Weights of a small GPT-style language model, trained from scratch on English Wikipedia.
Size: 8 layers, MLP 704 SwiGLU, vocabulary 3546, 9.31M parameters.
MLP neurons of a small language model. Each row is named by its layer, matrix (gate and up: input weights) and neuron, and shows model dimensions 16-143. Each number is 128 + 24 x the weight over its row's rms, rounded and kept within 0 to 255. A neuron's up and down rows have the sign that makes its largest values positive.
Before each neuron's rows, "fires on" lists the tokens most often at its 100 highest values on Wikipedia text that the model never trained on.

fires on: "el", "o", " and", " +", " back"
L4.gate356 [ 98 119  97 108 146 146 116 132 109 117 152 101 118 138  97 132 145 122 125 115 122 111 107 119 104 106 118 127 170 129 135 182 151 105 130 127  72 134 117 116 119 161 132 104 141 136 173 175 132 156 117 130 137 132 112 132 103 104 127 114 127 100 123 164  74 129 138 117  98 140 139 175  93 132 134 161 151 120 147 110 131 127 122 123 112 164 166 130 143 101 101 101 152 119 137 179 116 174 159 122 119 166  92 114 175 135 123 160 111 156 136 108 115 154 155 170 146 135 123 155 113  99 124 161 141  66 158 158]
L4.up356 [124 127 144 113  88 120 110 125 176 148 109 128 153 146 132  92 124 121 162 155 151 142 169  96 134 127 132 156 135 135  95 124 120 141 105 100  96 128 125 134 155 152 146  60 108 122 156 124 145  97 146 109 149 102 152 120 157 120 134 123 140 141 126  90 134  99 109 118 115 133 110 121 108 150 161 120 152 110 143 195 134  94 151 118 105 122 118 133 146 107 118 107 179 132 149 148  93 130 142 137 156 153 131 138 131 124 107  95 110 127 150 121  96 141 149 163 160 143 162  69 119 125 135 142 167 113 143 153]

fires on: "2", " ", " well", "4", "7", "R"
L4.gate70 [135 109 128 170 145 108 138 107 166 138 153 174 135 133 132  99 140 131  85 172 185 142 159 122 116 178 149 151 106  88 121 112 135 105 131 117  74 185 160 121 119 131 125 161 147 119 131 111 136  94 122 114 139 120 148 153  99 139 126  95 100 119 123 110 107 113 158 134 100 172 110  88 111 114  98  96 105 149 115  84 168 172 152 133 156 147 141 104 137  85 139 139 150 150 130 148 148  97 139  82 109 174 123 102 119 109 123 123 119 119 111 125 108 168 131 107 135 123 169 106 124 129 128 126 140 117 162  95]
L4.up70 [150  98 130 113 189  56 186  92 173 149 157 133 117 147 178 119  97  87 130 135 160 107  99 110 145 123 146  98 142 114 148 120 146 132 120 107  92 134 110 118  98 120 128  97 111 153 155 155 119 101 160  86 110 162 129 121 121  89 147 114 113 135 134 166 140  87 151 158 105 174 104 172 135 151 123 104 112 137 121  98 113 151 166 146  93 102 142 136 167 119 139 129  86 152 107 136 147 131 118 124 138  98 132 108 103  90 157 144 203  87 113 126 102 138 166 186 166  95 154  88 143 128 128 151 137 122 166 111]

fires on: "9", "3", "4", "8", "7"
L4.gate29 [113 104 186 114 141 124 112 166  91 135 125 150 143  91 158  88 120 101 149 113  90 140 125 152 145 126 128 148 159 113  91 151 137 127 104 103 100 120  95 183 118 153 104 141 150 156 105 112 111 152 144 119 134 157 106 132 125  90 108  94  76 137 146 151  99  97 131 152 152 160 112 135 111  62 131 173 136 156 119 113 117 146 139 124 111 169  98  95 133 152 115  78 138 128 126 101 148 133 143  96  92 102  91 142  96  91  92 144 133 163 134 110 109 139 125 149 109 124 129 155 137 128 114 120 128 137 107 132]
L4.up29 [126 139 116 128 168 128  96 106 131 127 123 142 140 137 160 140 124  89 122 116 123 132 129 133 131 132  96 146 133 112 149 111  96 127 108  94 112 162 107 142 125  84 136  89 146 171  91  99 120 136 144 124 134 141 102 149 117 124  91  90 141 121 127 143 132 136 150 145 166 147  96 107 158  94 181 158 113 152 147 151  95 145 145 105 113 127  93 130 155 114 121  85 112 153  85 126 149 103 161 107 124 126  67 112 137 117  78 131 113 134 134 150 126 135 148 155 120 100  81 147 141 162 124 133 184 135 112 135]

fires on: "s", "or", "ped", "8", "ed", "4"
L4.gate653 [117 142 105 138 150 119 101 117 101 119  94 135  92 170 109 161 109 168  79 111 115 101 152  85 121 169 137 136 120 119 108 172 140 143  93 153 140 142  82 120 110 125 166 146 143 127 112  84 119 132 157 108 129 172  97 165 122 132 100 127  98 150 109 120 151  81 133  88 182 137 112 138 148 130  96 142 102 107 118 126 106 115 138 101 124 113  96  85 144 121  94 131  58  99  60 136 110 141 143 119 130 162  91 163  98 140 120 149 151 171 120 122 118 131 106 156 128 140  94 112 120 141 130 191 145 145 124 101]
L4.up653 [ 91 128 144  93 158 135 119 112 124 114 135 122 105 179  90 172  92 122 114 129 156  92 162 108 133 164 124  83 129 126 126 144 139 129 127 166 126 149  68 118 139 104 181 113 157 126 110 117 128  99 137 146  85 134 126 160 142 127 101 100 131 127  84 142 172 111 145 143 151 111 148 101 120 140 117 134 105 120 132 102  94 148 143 109  89  89  72  91 115 124 112 124  80 107  96 115 127 165 165 122  90 131  71 135 115 106 102 155 153 183 122 147 125 148  97 139 136 165 110 143 123 141 124 169 130 114 140 108]

fires on: " sp", " Sp", "sp", "o"
L4.gate476 [167 161 150 144  72  89 101 115 109 117 150 101  73 121 108 135 137 136 142 127 133 116 130 122 117 113 130 123  96 105 123 106 155 115 108  98 107 126 117 150 153 150  70 156 107 158 149 137 169 171  98 135 143 110  85 125 166 100 151 127 106 141  98 106 141 110 101 123 118 138 116 113 160 107 118 128 140 139 127 166 104  95 119 124 172 146 146 113 137  74  72  78 181  94  89 123 123 141  94  78 155 127 142 141 144 131 131 134 136 142 143 136 137  88 134 109 117 130 111 163 144 121 189  95 145 100  70 129]
L4.up476 [104 158 119 109 101 153 165 105  96 148 175 116 138 150 137 134 115 154 154 130 141 130 123 141 130 162 158 147 123 105  81  95 126 157 139 122 101 108  88 164 122 166 178  93 133 167 123 108 119 105 118 135  85 117 130 101 130 119 132 132 106 103 167  80 145 105 128 120 150  80 107 101 123  98 138  78 167 121 153 105 169 116 160 138 111 105 109 171 175 147 136 110 116 141 104  94 156  97 156 108 120 134 123 126 147  91 101 158 150 141 103 129 101 123 109  98  95 131 102 100 118  96 163 143 145 152 140  92]

fires on: "-", "el", " up", "ʼ"
L4.gate1 [104 131 127 138  96  90  86 107 143  90 125 141 143 120 153 119 117 152 128 146 122 109 134  93  77 137 150 158 114 116 139 117 108 168  90 150 107 107 172  92 167 134 125 109  95 142  96 138 131 157  90 149 106 157 154 106 111 115 136 126 134 137 119 134 140 154 154 124 146 123 113 100 135 127  90 104 135 134  90 175 131 145 155 177 139 122 158 108 101 148 111 171 107 127 139 121 136 171 135  89 103 127 129 169  96 107 169 133  82 130 122 116 110 136 118 126  95 120 158 121 155 130  80 127 111 109 144 132]
L4.up1 [132 107 138 157 143 106  79 137 129 111 112 145 141  96 100 124 174 134 126 145 116 106 134 146  96 148 139 124 144 104 136 125 134 153 109 186 127 112 133 112 176 118 116 100 133 110 128 142 143 151 125 180 144 146 143  89 144 106 171 133 146 100 135 134 169  88 159 136 120 150 121 104 110 134 104  90 141 136  86 167 125  86 135 104 140 120 135 109 103 132 132 160 138 121 129 136 157 173 143 112 102 122 122 176  95 124 143 145 123 149  99 119 132 121 115  86 105 112  88  96 148 110  85 109  96 136 134 111]

fires on: "-", " re", "ranch", "up"
L4.gate583 [141 137 109 161 129 146  90 123  95 156 118 147 131  99 115 158 137 109 119 162  97 145 138 117 116 119  98 110 104 135 118 161 199 113 135 172 104 103 117 133 102 112 108 150 103 101 124 144 140 156 123 145 139 103 115 160  92 101 123 119 163 133 114 118 111  87 114 182 158 145 107 139 121  94 138 129 118 159  89 134 104 102 116 130 110 121 125 132 162  94 115  48 183 133 126 121 146 104 103 112 153 129 153 173 148 122 165 156 160 147 129 141 151 101  95 150 127 166 125 120 111 128 145 144  91 104  68 123]
L4.up583 [122 133  88 152 143 125 140 183  92 139 152 111 175 135 130 152 148 119 110 110 134 140 119 103  93 114 151 145 107 166 162 140 144  79 103 149 102 130 105 139 128 107 125 111 125 101  83 142 149 116 147 130 110 131 107 117 113 137 129  82 134 133 136 102 103 124 122 156 128 145 112 143 147  79  88 113 134 168  98 118 154 110 128 160 167 143 165 127 122 143 147  93 141  80 135 114 126 126  95 144 136 137 154 104 124 151 146 121 140 113  95 143  95 137 157 158 127 129 142 167 118 115 133 172  94 154 122 130]

fires on: ".", ",", " was", "),", " were"
L4.gate561 [121 130 102 128  94 144 139 144 138  85 127 143 125 150 113 137 119 151 127 107 102 149 126  94 128 112 154 175  99 112  91 132 165 120  65 112 105 110 145 162 114 104 111 118 145 152 118 109 153 143 107 189 126 160 109 171 128 135  80 168 135 113  70  99 106 159 140 133 149 123 150 137 117 110 156 149 118 120 108 137 122 158  98 118 120 151 133 150 110 148 101 129 123  95 101 161 193 156  91  88 146 163 110 136 151 149 155 134  84 137 144  86 146 140 144 140 150 162 142 102 115 135 141 157 116  99 120 118]
L4.up561 [ 87 131  89 127 107 158 146 121 132  98 117 151 134 152 122 114 130 119 104 125 118 158 145 129 143 110 154 142 112 123 145 158 123 121 116 136 125 108 133 158 132 137 141  99 132 135 134 131 167 124  95 152 135 157 139 123 154 134 100 151 174 101  68 102 145 149 156 154 151 152 156 111 125 117 138 115 116 118 135 146 157 139 117 107 114 146 145 204 136 152  71 166 121 115 112 126 199 145  85 112 149 169 106 111 151 153 104 152 137 112 150 107 134 153 133 104 151 137 138 116 139 181 138 144 151 111 108 116]

fires on: "-", "–"
L4.gate506 [166 140 131 134 113 122 159 154 137 145 131 141 142  97 152  99 133 105 147 141 126 144 116 130 120  94 151 158 114 138 106  67 102 117 113 108 124 116 112 171 123 110 110 134 140 129 123  78 132 100 115 153 144 105 141  85  91 151 148 171  97 153  74 107 145 126 116 153 149 106  79 126 111  90 148 131 163 161 114 128  95 139 131 142 131 113 165 154 112 165 120 110 159  95 121  97 148  86 139 114 135 162 161  71 116 142 128 147 110 140 162 130  85 128 159 111 138 137 118 144 100 159  97 152  87 144  78 138]
L4.up506 [112 129 133 127 115 152  86 127 120 159 174  98 143  78 119 108 169 117 126 166 102 140 123 100 132 139 121 161 157 164 103 135  85 160 133 136 136 172 130  88  95 159 118  90 136 138 157  79 152 110 125 130 164  99 171 132  88 144  94  96 154  94 151 146 125 154 153 105 162 173  85 121 108 114 153 122 153 149  82 135  89 108 149 136 157 112 107 126 177 116 125 133 155 115  90 133 108 147 136 107 149 122 122 108  84 130 137  97 105 159 139 108 107 145 175  80 118 106 165 105 138 111  98 119 108 131 131 156]

fires on: "+", "{", "–", " \"", "/", " ("
L4.gate198 [164  98 155 109 144 145 101  98 164 116 170 140 136 113 123  94 106 122 141 122 131 123 113 102 124 144 149 153 108  93  97 125 142 137 101 100 116 134 146  97 116 121 121 175 144 133 106 131 103 145 109 134 151 130 110 119  95 122  72 119 100  99 119 159 122 155 124  99  87 168 100 124  82 101 132 108 146 170 152 120 124 168 149 144 115 164 102 116 124 166  90 146 137 141 108 172 122 150 130  78 181 118 147 101 128 145 147 173 118 141 158 122  87 144 105 116 131 177 156 129 119 145  72 150 119 150 105 154]
L4.up198 [158 107 124 121 138 172 110 109 146 169 169 151 116 123  99  91 123  90 163 143  80 105 113 110 123 140 104 114  84 112 101 130 117 147 120 131 149 123 119 125 119 130 114 102 115 119 146 123 129 110  93 148 123 103 108 111 123 102 109 103 122  81 133 134 123 153 121  86  82 143 119 115 120 101 160 104 182 173 153 135  93  99 169 120 107 153  94 154 114 183 139 116 188 158  98 146 124 147 171 111 169 135 158 102 110 180 142 162 128 144 118 110  94 107 107 142 129 138 112 109 132 157 129 147 128 144 109 122]

fires on: "–", "-"
L4.gate544 [160 120 151 139 111  75 103 162 161 168 142 172 166 138 146 128 143 111 143 126 140 119 141 124 114 139 162 118 122 124 171 123 120 132 109 119 106 128 178 116 146 162 169 123 163 192 119  88 132 134 161 149 143 127 142 115 107 129 122 137 101 141 122 162 133  87 136  83  98 157 125 102  69 101 129  89 114 137  94 164  68 113  97 128 151 119 115  77 118 147  99 108 134 146 114 137 127 105 144 131 114 137  89 106 107 152 124 138 111 124 120  93 100 174 137 119 162 127 144 117 161 170  45 162  92 166 100 125]
L4.up544 [116 146 157 148 112 152 130 125 101 107 150 103 106  83 147 108 153 118 140  97  97  83 130 109 110 118 109 116 166 129 104 109 108 106 117 144 145 129 108 143 147 155 112 165 124 128 177 103 169 124 123 162 177  90 147 136 164  92  80 121 145 133 100 108 125 181  97 151 144 108 120 122 131 160 101 135 114 143 130 150 155  84 154 133 153  86 137 134 178 153 177 123 111 154 138 109 102 125  89 135 128 124 106 148 130 171  87 101 144 122 150 134 149 152 125  92  95 140 128 116 104 112 129 144 141 158 148  83]

fires on: ",", "9", "7", " –", "8"
L4.gate414 [ 78  96  96 177 101 131 124 130 130 132 148 107 174 169 152  93  84 136  99 160 118 143 158 120 143 166 122 190 126 111 136 120 136 134 147  85 126 155 140 137 137 104 130  77 171 139  79 125 127 123  93 145 152 135 124 126 135 137 125 148 145 133 105 144  55 145 129  86 131 184  82 109 133 120 127 147 133  79 114 152 147 150  59 122 132 121  98 106 119 155 127 131 102 120 109 133 143 105 136 102  97 131 125 107  99 111 136 116 117 126 139  97 134 144 128 164 136 160 131 160 143 133 106 164 143 154 163 113]
L4.up414 [113 100 133 123 120 116  90 133 126 136 107  98 145 151 150 133 149 114 147 127 140 140 106 127 162 113 115 169 143 128 128 109 160 156 160 145 141 136 171 129 100 132 108 118 154 144 118  88 104 119 104 136 152 125 155 114 144 147 112 129 121 117  98 144  75 120  98 131 176 172 125  98 118 148 135 169 133 121 131 129 116 127  84  94  84 124  77 126 158 157 124  89 140 145  98 169 169 116 151 138 123 109 123 129 102  99 113 149 143 151 144 101 121 157 149 113 157 144  99 140 148 127 150 136 157 135 135 135]

fires on: " and", " –", ")", "ut", "R"
L4.gate668 [110 125  98  72 105 152 141 143 122 115  89 134 136 167 107 119 131 159 124 114 114  89 148  80 139  90 129 145 148  89 104 110 106 130 140 101 124 145 134 104 176 140 144 117 139 114  95  88  78 115 147 104 108 196 158 160 129  92 102 142 125 123 138 125 123 138 135  60 145 124 144 116 114 147 181 152 116  88 100  89 142 133 104 138 142 117 102 147  96 153 143 166  89  99 111 151 130  97 127 173  99 145 134 132 101 144 126 103 115 111 143 158 151 168 140 147 106 118 163 147 101 125 127 104 120 116 108 133]
L4.up668 [142 112 110 102  95 141 143 153 151 162 152 118 125 155 144  87 135 118 145  84 126 103 100 140 144 110 133 138 162 142 182 122 108 121 113 138 109 118 152 123 111 134  84  72 124 108 155 120  91 114 188 146 102 170 103 158 139 142 109 139 110 104 195 129 142 126 138  96 141 136 152 120 126 131 140 142 141 114  95 108 120 165 100 139 140 117 146 149 128 162 144 168 108 121 122 136 153 149 119 150 182 136 117 135 130 126 142 138 114 115 142 161  99 188 176 158 113 129 182 123  86 110 143 181 117 129 122 122]

fires on: "el", " at", "9", "3", "u", "2"
L4.gate584 [127 139 124 138 149 118  90 123 131 131 134 113 117 141 132 119 135 151  99 162 109 137 102 104 129 125 141  99 118 146  93 124 160 143 104 154 112 128 123 138 105 119 110 136 170 144 124 109  99 116 110 144 154 100 116 128 101 160 104 147 163  99 142 121 141 162  94 120 210 181 143  98 138 134 140 133 123 137  84 108 142 150 141 125  99  99 129  93  92 123 126 116 129 150 153  96 129 119 120 119  87 146 172 141 136 100 141 126 113 130 173 151 150 148 150 168 130  94  98 141 156 134 118 143 150 106 125 169]
L4.up584 [140 165 169 104 166  86  93 120 141 116 114 123 131 138 149 103 125 109 145 180 137 151 132 143 145 125 104  93 121 140 101 135 165 141 129 140 113 123 119 126 137 135 125 151 137 172 144  99 110 125  90 123 128 135 121 129 137 156 136 111 151  99 122 106 162 167  99 165 193 157 111  92 104 173 112 174  91 142 114 107 161 135 151  95  75  86 124 120 139 156 110 119 103 147 152  87 104 145 151 132 138 102 130 128 149 122 165 109 149 135 118 148 151 164 167 107 147  70 134 139 149 164 122 129 160 183 153 123]

fires on: ".", ",", "\n", "°", "=", "″"
L4.gate516 [140 176 117 149  88 120 121 148 145 109  94  97 154 118 134 122 116 143 140 109 133  81 149 105  91  88 171 167 130  94 131 116 106 126 110 138 160 139 166 163 141 161 119 132 138 126 137 123 136 153 102 125 181 154  87 121 154 164 142 130  69 120 120 114 104 160 141 157 175 147 135 113 147  99  91 142 107 147  91 113 110 150 135 160 126 131 115 133 121 143  87 133 140 110 117 184 162 149 143 117 135 142 102 160 100  77 118 134 125 109 148 121  88 128 101 105 113 115 175  92 108 136  97 128 143  95  97 128]
L4.up516 [ 95 182  91 148  71 108 189  84 143 127 122 143 115 131 134 115  96  94 121 148 102 121 125 147  83 140 153 148 109 140 161 162 103 147  99 132 125 150 118 106 111 111 123 123  76 154 147 126 142 130 117 101 123 154 138 127 161 112  92 113 129 108  84 136 132 164 132 142 156 114 133 127 120 166 119 146 142 101 169 156 152  95 118 148 136 104 135 128 148 128 120 156 101 125  80 170 122 168 160 104 152 109  76 123 150 157 118 125 123 114 124 119 125 160 111 171 132 132 142 108 111 145  83  95 114 145 182 109]

fires on: " was", " sub", " years", " head", "E"
L4.gate48 [ 97 149 153 140 112 104  77 147 108 114 142 155 111 122 115 111 126 110 120 167 136  97 106 156 126 130 161 118 122  81 156 105 157 167  86 120 131 127 152 112 143 139 123 102 137 159 104 158 130 171  92 125 148 136 145 110 119 100 149 146 130 114 154 139 130 102  84 127 125  86 120 122 146 117 170  90 135 166 153 147 155  96 124  92 103  97  92 120 121 113  84 126 141 126 135 127 163 114 100 141  92 134 163 131 132 161 133 138 137  98 102 133 150 127 113 172 112 113  84 101 152 105 111 155 155 129  95 109]
L4.up48 [117 114 142  62 181 111  96 116 149 144 142 151 128 124 118 142 111 136 126 128  93 120 123  60 126 166  98 123 111 164 125 147 135 110 126 166 110 104  73 104 176 134 134 128 142 114 105 123 131 131 140 175 139 159 140 135  74  91 130 133 127 139 123 160 148 163 120  91 106 121 102 113 202 140 103 125 159 107 156 117 175 122 159 113 118  99 126 143 160 122 121 146  98 150 138 105 145 140 165 115 156 165 121 112 108 138 126 123 119 139 132 103 134 126  81 113 118 150 136 169 165 117 135 125 152 113 119 100]

fires on: " or", " year", "ors", " competition", "ested", "ition"
L4.gate164 [125 116 124 156 101 160 155 113 126 146 156 103 152 103 174 157 109 150 125 153 136 106 109  93  88 185 112 161 121 167 104 151 104 176 127 133 127 137 120 116 142  88  95 116 132 138 132 115  65 121 108 109 152 124 134 113  97 123 104 140 146 196 132 131 144 135 123 160 124 155 112 105 119 163 173 100 113  98 143 153 143 112 140 142 115 162 113 129 113 136 112 139 120 142 101  91 129 114 110 139 119 133 121 143 126 128 145 117 129 109 168 103 110 113 129 120 103 182 116 141 152 128 153  97 108 124  98 138]
L4.up164 [140 128 137 123 121 156 128 126 112 153 179 111 162  99 157 146 142 102 131 123 123 122 116 146  99 172  93 123 165 161 128 119 119 163 132 137 144 111 172 103 111  75 139 144 129 108 129 128  94 120 101 124 133 134 125  76 131 137 101 164 134 156 143 153 154 105 124 149 106 144 117  66 131 160 167  98 114 128 144 135 135 111 147  88  87 155 112 149 109 140  96  91 107 166 111 117 103 142  87 144  96 132 100 122 108 136 134 132 160 117 146 127 114 128 105 129 109 143 152 125 144 153 140 110 141 158 114 142]

fires on: " |", "2", " four"
L4.gate52 [140 132 107 103 127 128 110 139 152  96 137 161 112 134 125 152 140 120 102 142 124  99 111 113 133 137 149 123 129 144 135  88 108 108 106 141 123 137 107 125 112 149 137 105 126 180  65 139 142 145 154 122 123 136 116 149  97 140 150 144 163 107 101 115 169 212 133  83 125 145  97 109 161 176 147 153 170 114 114 150  65 130 157 129 179  81 113  87 151 134  86 127 137 125  95  88 123 109 137 112 169 166 153 174 109 102 153  97 112 157 140 117 100 143 161 142 108 148 129 130 136 134 138 133 137 152 113 155]
L4.up52 [139 110 121 119 121 114 110 170 102  90 106 171 119 107 133 164 137 108 133 131 102 144 107 167 138  91 126 125 133 155 136  94 124  92 150 159 139 108 105 119  81 155 162  74 151 148  89 146 129 137 162 120 127 141 151 149 120 103 131 130 139  71 114 158 173 172 104 117  88 164 114 105 123 157 144 110 150 122 101 108  97 109 160 113 155 121 117 112 160 136 114 128 133 141 129 106 113 122 126 100 130 136 140 119 134 123 139 122 157 153  97 124 152 145 185 136 143  96 147 109 110 131 151 130 125 167  85 161]

fires on: " |", " m", " sc", "|", " sp", ":"
L4.gate126 [119 193 128 141 140 150 146 119 150 106 146 126 125 117 101 130 100 146  73 155 114 137 131 139 121 120 175 127 126 142 122 110 135 124 156 141 149  90 149 149 122 118 153  87 162 153 107 117 130 119 115 107 132 132  85 126 147 126 125 125  89 117 146  95 141 118 168  85 175 129 108 119 184 145 149 159 141 126 138 129 107 133 101 153 178 130 108 136 144 150 117 131  97  94 124 119 164  93 134 139 150 154 160 125 153 132 119  77  67 144 134 152 141 100 167 148  68 108 112 150 147 105 106 133 166 137 101 151]
L4.up126 [116 162 156 102 147 147 116 134 162 144 114 113 143 121 107 142 151  97 126 108 120 124 127 116  79 136 170 137 158 160 136  97 108 145 132 137 154 117 144  85 122 157 147  89 125 123 122 107 109 100 131 124 144 124 113 129 143 103 105 161  83 138  97 114 136  89 151 101 119 113 114  86 141 157 154 171 164 128 161 154 144 134 130 163 145 136 115 123 164 184 144  94 127 134 135 175 139 138 135 106 150 155 127 107 137 142 121  94 111 157 112 159 165 129 161 160 119  88  97 178 129 108 114 106 130 138 103 139]

fires on: "==", " ob", " con", " imp", " de"
L4.gate81 [135 100 107 114 110 140 112 138 154 126 102 126 153 142 125 146 116 140 145 111 116 119 116 167 110 131 158 137 179  93 114 169 175 156 142 157 149 111 116 181 113 153  98 104 132 182 142 106 126 164 165 135 117 111 139 173 152  73 157  91  90 111 105  98 140 117 117 124 149 130 122 136 134  86  82 137 108 127 101 108 131  96 124 121 175 116 155 125 135 131 138 159 167 184 172 142  84 100 174 121 124 108 154 127 160 124 130 168 162 132 104 103 124 100 147 125 110 160 190 130 120 150 166  95 105 143 127 162]
L4.up81 [125 132 140 103 159 142 156 107  99 118 123 138 119 135  84 148 104 127 110 129 119 122  84 118 133 102 106 165 122 128  81  78 131 126 146 139 154  55 120 172 114 121 147 114 124 145 129 129 130 140 111 131 121 154 114 133 150 144 124 112 134 143 134 115 176 142 166 130 150 111 123 118 119 146 164 172 119 138  83 139  94 117 103 136 163 106 127 118  76 163 111 114 104 117  91  78 158 139 137 110 129 122 141 165 143  98 142  67 116 149 117 156 137 106 120 118 109 115 164 124 156 118 104 195 140 153 147 138]

fires on: " Th", " th", "Th", "th"
L4.gate441 [145 192 131 126 119 115 153 111  96 154 101 146 104 124 101 148 100 110 167  87 121 129 141 142 143 134 116 147  95  93 132 113 158 112 110 143 139 128 138 128 122 112 137 135 109 104  93  74 154 137 147 106 144 134 105 138 137 140 125 140 120 129 105 151 169  95 102 111 136  94 102 141 170  98 109 126 128 112 152 142  96 106  91 102 107 121 136 121  94 127 159 119 122 146 150 124 145  92 152  73 183 156 120 106 110 130 131  76 166 109 133 100 112  59  95 153 138  99 110 119 143 122 115 119  97 116 149 171]
L4.up441 [ 98 110 112 174 134 152 122 109 120 165 105  97 121 154  90 111 108 129 103  89  97 161 122 151 140  80 136 114 103 113 156 118 138 120  78 141 145 101 148 150 117 133 142 159  87 110  93 150 136  88  93 141 111 144 131  88 132 134 127 173 122 130 151 166 123 121  88 131 100 104 132 129 174 140  98 117 113 123 160  93 139  91 104 144 144 125 101 137  98 128 119 142 128 150  93  87 180 151 149 133 103 123 103  96 118 136 124 113 126 146 139 154 124 139 141 118 127 148 107 150 136 133 154 119 121 106 127 103]

fires on: "7", "9", "3", "5", "2"
L4.gate107 [170 138 123 151 154 110 190 160  76 142 143 110 142 143 110 118 151 139 126  97 137 122 160 133 134 154 171 135 143 134 152 127 147  65 131 135  97 124 133 145 133 100 116 198 145 114  94  65 121 141 154 163 145 139 146 164 117 137 112 109  89 127  72 128  99 107  88 104 147 132 134 169  92 148 135 161 160 131 139 120 135 113 150 107  90 105 166 118 127 101 113 101 121 115 121  98 141 121 143  80 165 133 103 115  97 112 132  98  90 106 154 133 104 128 107 150 108 102 145 130  87 110 148 181 149 119 117  96]
L4.up107 [147 131 129 164 131  78 195 128 144  88 141 134 107 141 111 149 102 128 132  93 136 135 150 166 113 122 126 118 132 127 154  92 116  98 102  96 128 165 126 106 148 112 158 176  90 152 115  85  91 144 150 142 124 120 157 161 132 124  91 124 152 101 129 112 154 145 109 131 161 142 131 139 113 145 139 118 124  91 137 113  94 106 142  96 144 126 167 116 124 131 104  85 137 131 132  84 145 103 118 107 145 151  85  98 111 133 165 132 132 131  96 151  93 101 174 133 149 100  89 139 111  78  84 128 134 129 173 102]

fires on: " |", "(", "em", " ("
L4.gate539 [166 138  96  93  97 145 111 106 124 145 107 135 135  86 106  77 159 137 131  94 132 124  72 110 116 132 189 166 135  81 101 140 160 138 124 149 122 155 174 154 113  99  78 128 107 156  85 130 110 140 118 133 175 135 145 162 144 146 154 130 152  95 121 130 122 153 128  89 149 126 120 124 109 144 107 129 143 130 153 118 110 157 136 148 115 126 127 133 115 116 125  86 108 118 125 118 110 111 105  85 161 161 143 104 118 161 135  78 128 117 177 146  91 134 171 141 120 125 151 108 111 152 124 131 143 103 118 124]
L4.up539 [126 123 127  79  79  97 108 134 136 170  92 164 135 105 125  92 156 138 163 122 148 165  86 143 150  86 142 147 120  98 139 123 144 124 126 169 119 155 169 122  99 128 101 149 137 153 101 140 133 118 134 120 138 138 109 133 150 130 178 134 181  52 160 117 156 158 149 120 125 139 119 119  94 144 109 136 146 123 148 100 135 171 179 119 113 174 117 150 107 156 119  72  92 133 121 132 138 142 142 119 149 135 112 115  94 135 113  80 121 159  95 152 121 156 147 123 112  93 168 111  95 141 110 114 157 119 174 126]

fires on: "1", " and", " ", "2", ")", " was"
L4.gate554 [ 94  91 116 143 104 158 146 128 146 134 118 146 122 169 142 101 129 158 135 110 152 109  84 158 135 145 151 171 118 138 143 122  68 181  98 123 100 119 145  61 152 124 171  98 115 144 123 109  88 127 135  99 166 126 130  95  77  81 167 154 101 144 157 113 127 151 146 105 110 128 127 170 133 144 110 117 118 121 105 176 155 172 102 133 139 144 108 130  87 124 153  92 129 143 169 118 111 130  83 159 151 102 119 142 104 145 136 131 111 127 148 127 125 139 135 143 122 159 125 123 130 112 130 123 146 163 128 130]
L4.up554 [140 119 129 139  93 118 179  91 113 133 124 105 135 149 148 113 156  83 135 187 124 148 142 135 135 177 122  99 140 129 149 176 128 152 138 148 124 129 144 135 149 142 146  83 127 138 176 146 162 114 160 144 132 148 111 104 121  83 145  98 126 163 115 160 152 135 113 106 144 140 145 130 117  68 126 103 144 118 119 163  79 152 153 190 176 162 117 142 143 139 152 144 127 104 141 144 171 113 122 147 135  98 144 142 165 116 114 133 139 176 121 143 100 152 146 130 131 116 117 141 129  75 158 122  79  94  94  85]

fires on: "\\", " \\", " /", " $", " and"
L4.gate572 [166 155 136 147 125 101  95 148 130 122 144 115 141 111 136 129 135  94 124 118 126 164 103 106 156 115 147 139  99 153  92  99 131 129 103 174 167 150 138 159 100 117 105 111 131 175 123 117 123 145 168 141 109 129 133 122  99 137 126 104 121 127 150 103 109 131 142 137 137 119 107 132 167  95 123 169 104 165 126 145 105 137 155 123 144 139 123 137 131 166 168 139 160 164 119 143 130 116 117 128 145 139 145  89 160 118 133 159 126 146 104 131 136  81 150 140 121 120 127 138  83 104 107 145 105 122 134 132]
L4.up572 [125 137 141 124 111 115 102 118 111  94 124 144  87 115 107 155 136 131 143 152 143 135 136 136 161 119 134 126 129 127 145 111  99  98 143 123 133 141 124 139 131 143 154 111 121 137 112 125 133 167 108  98 158 155  72 156  89 101 141 155 126 116 111 130 103 148 137  97 131 101 125 169 136 106 105 121 110 149 127 125  75  99 161 117 173 118 157 151 164 162 131 137  88  96 107 203  98 140 166 108 172 112 160 120 173 132 147 134 158 153 109 105 141 144 159 126 161 132 103  95  88 152 124 121 111 157 141 118]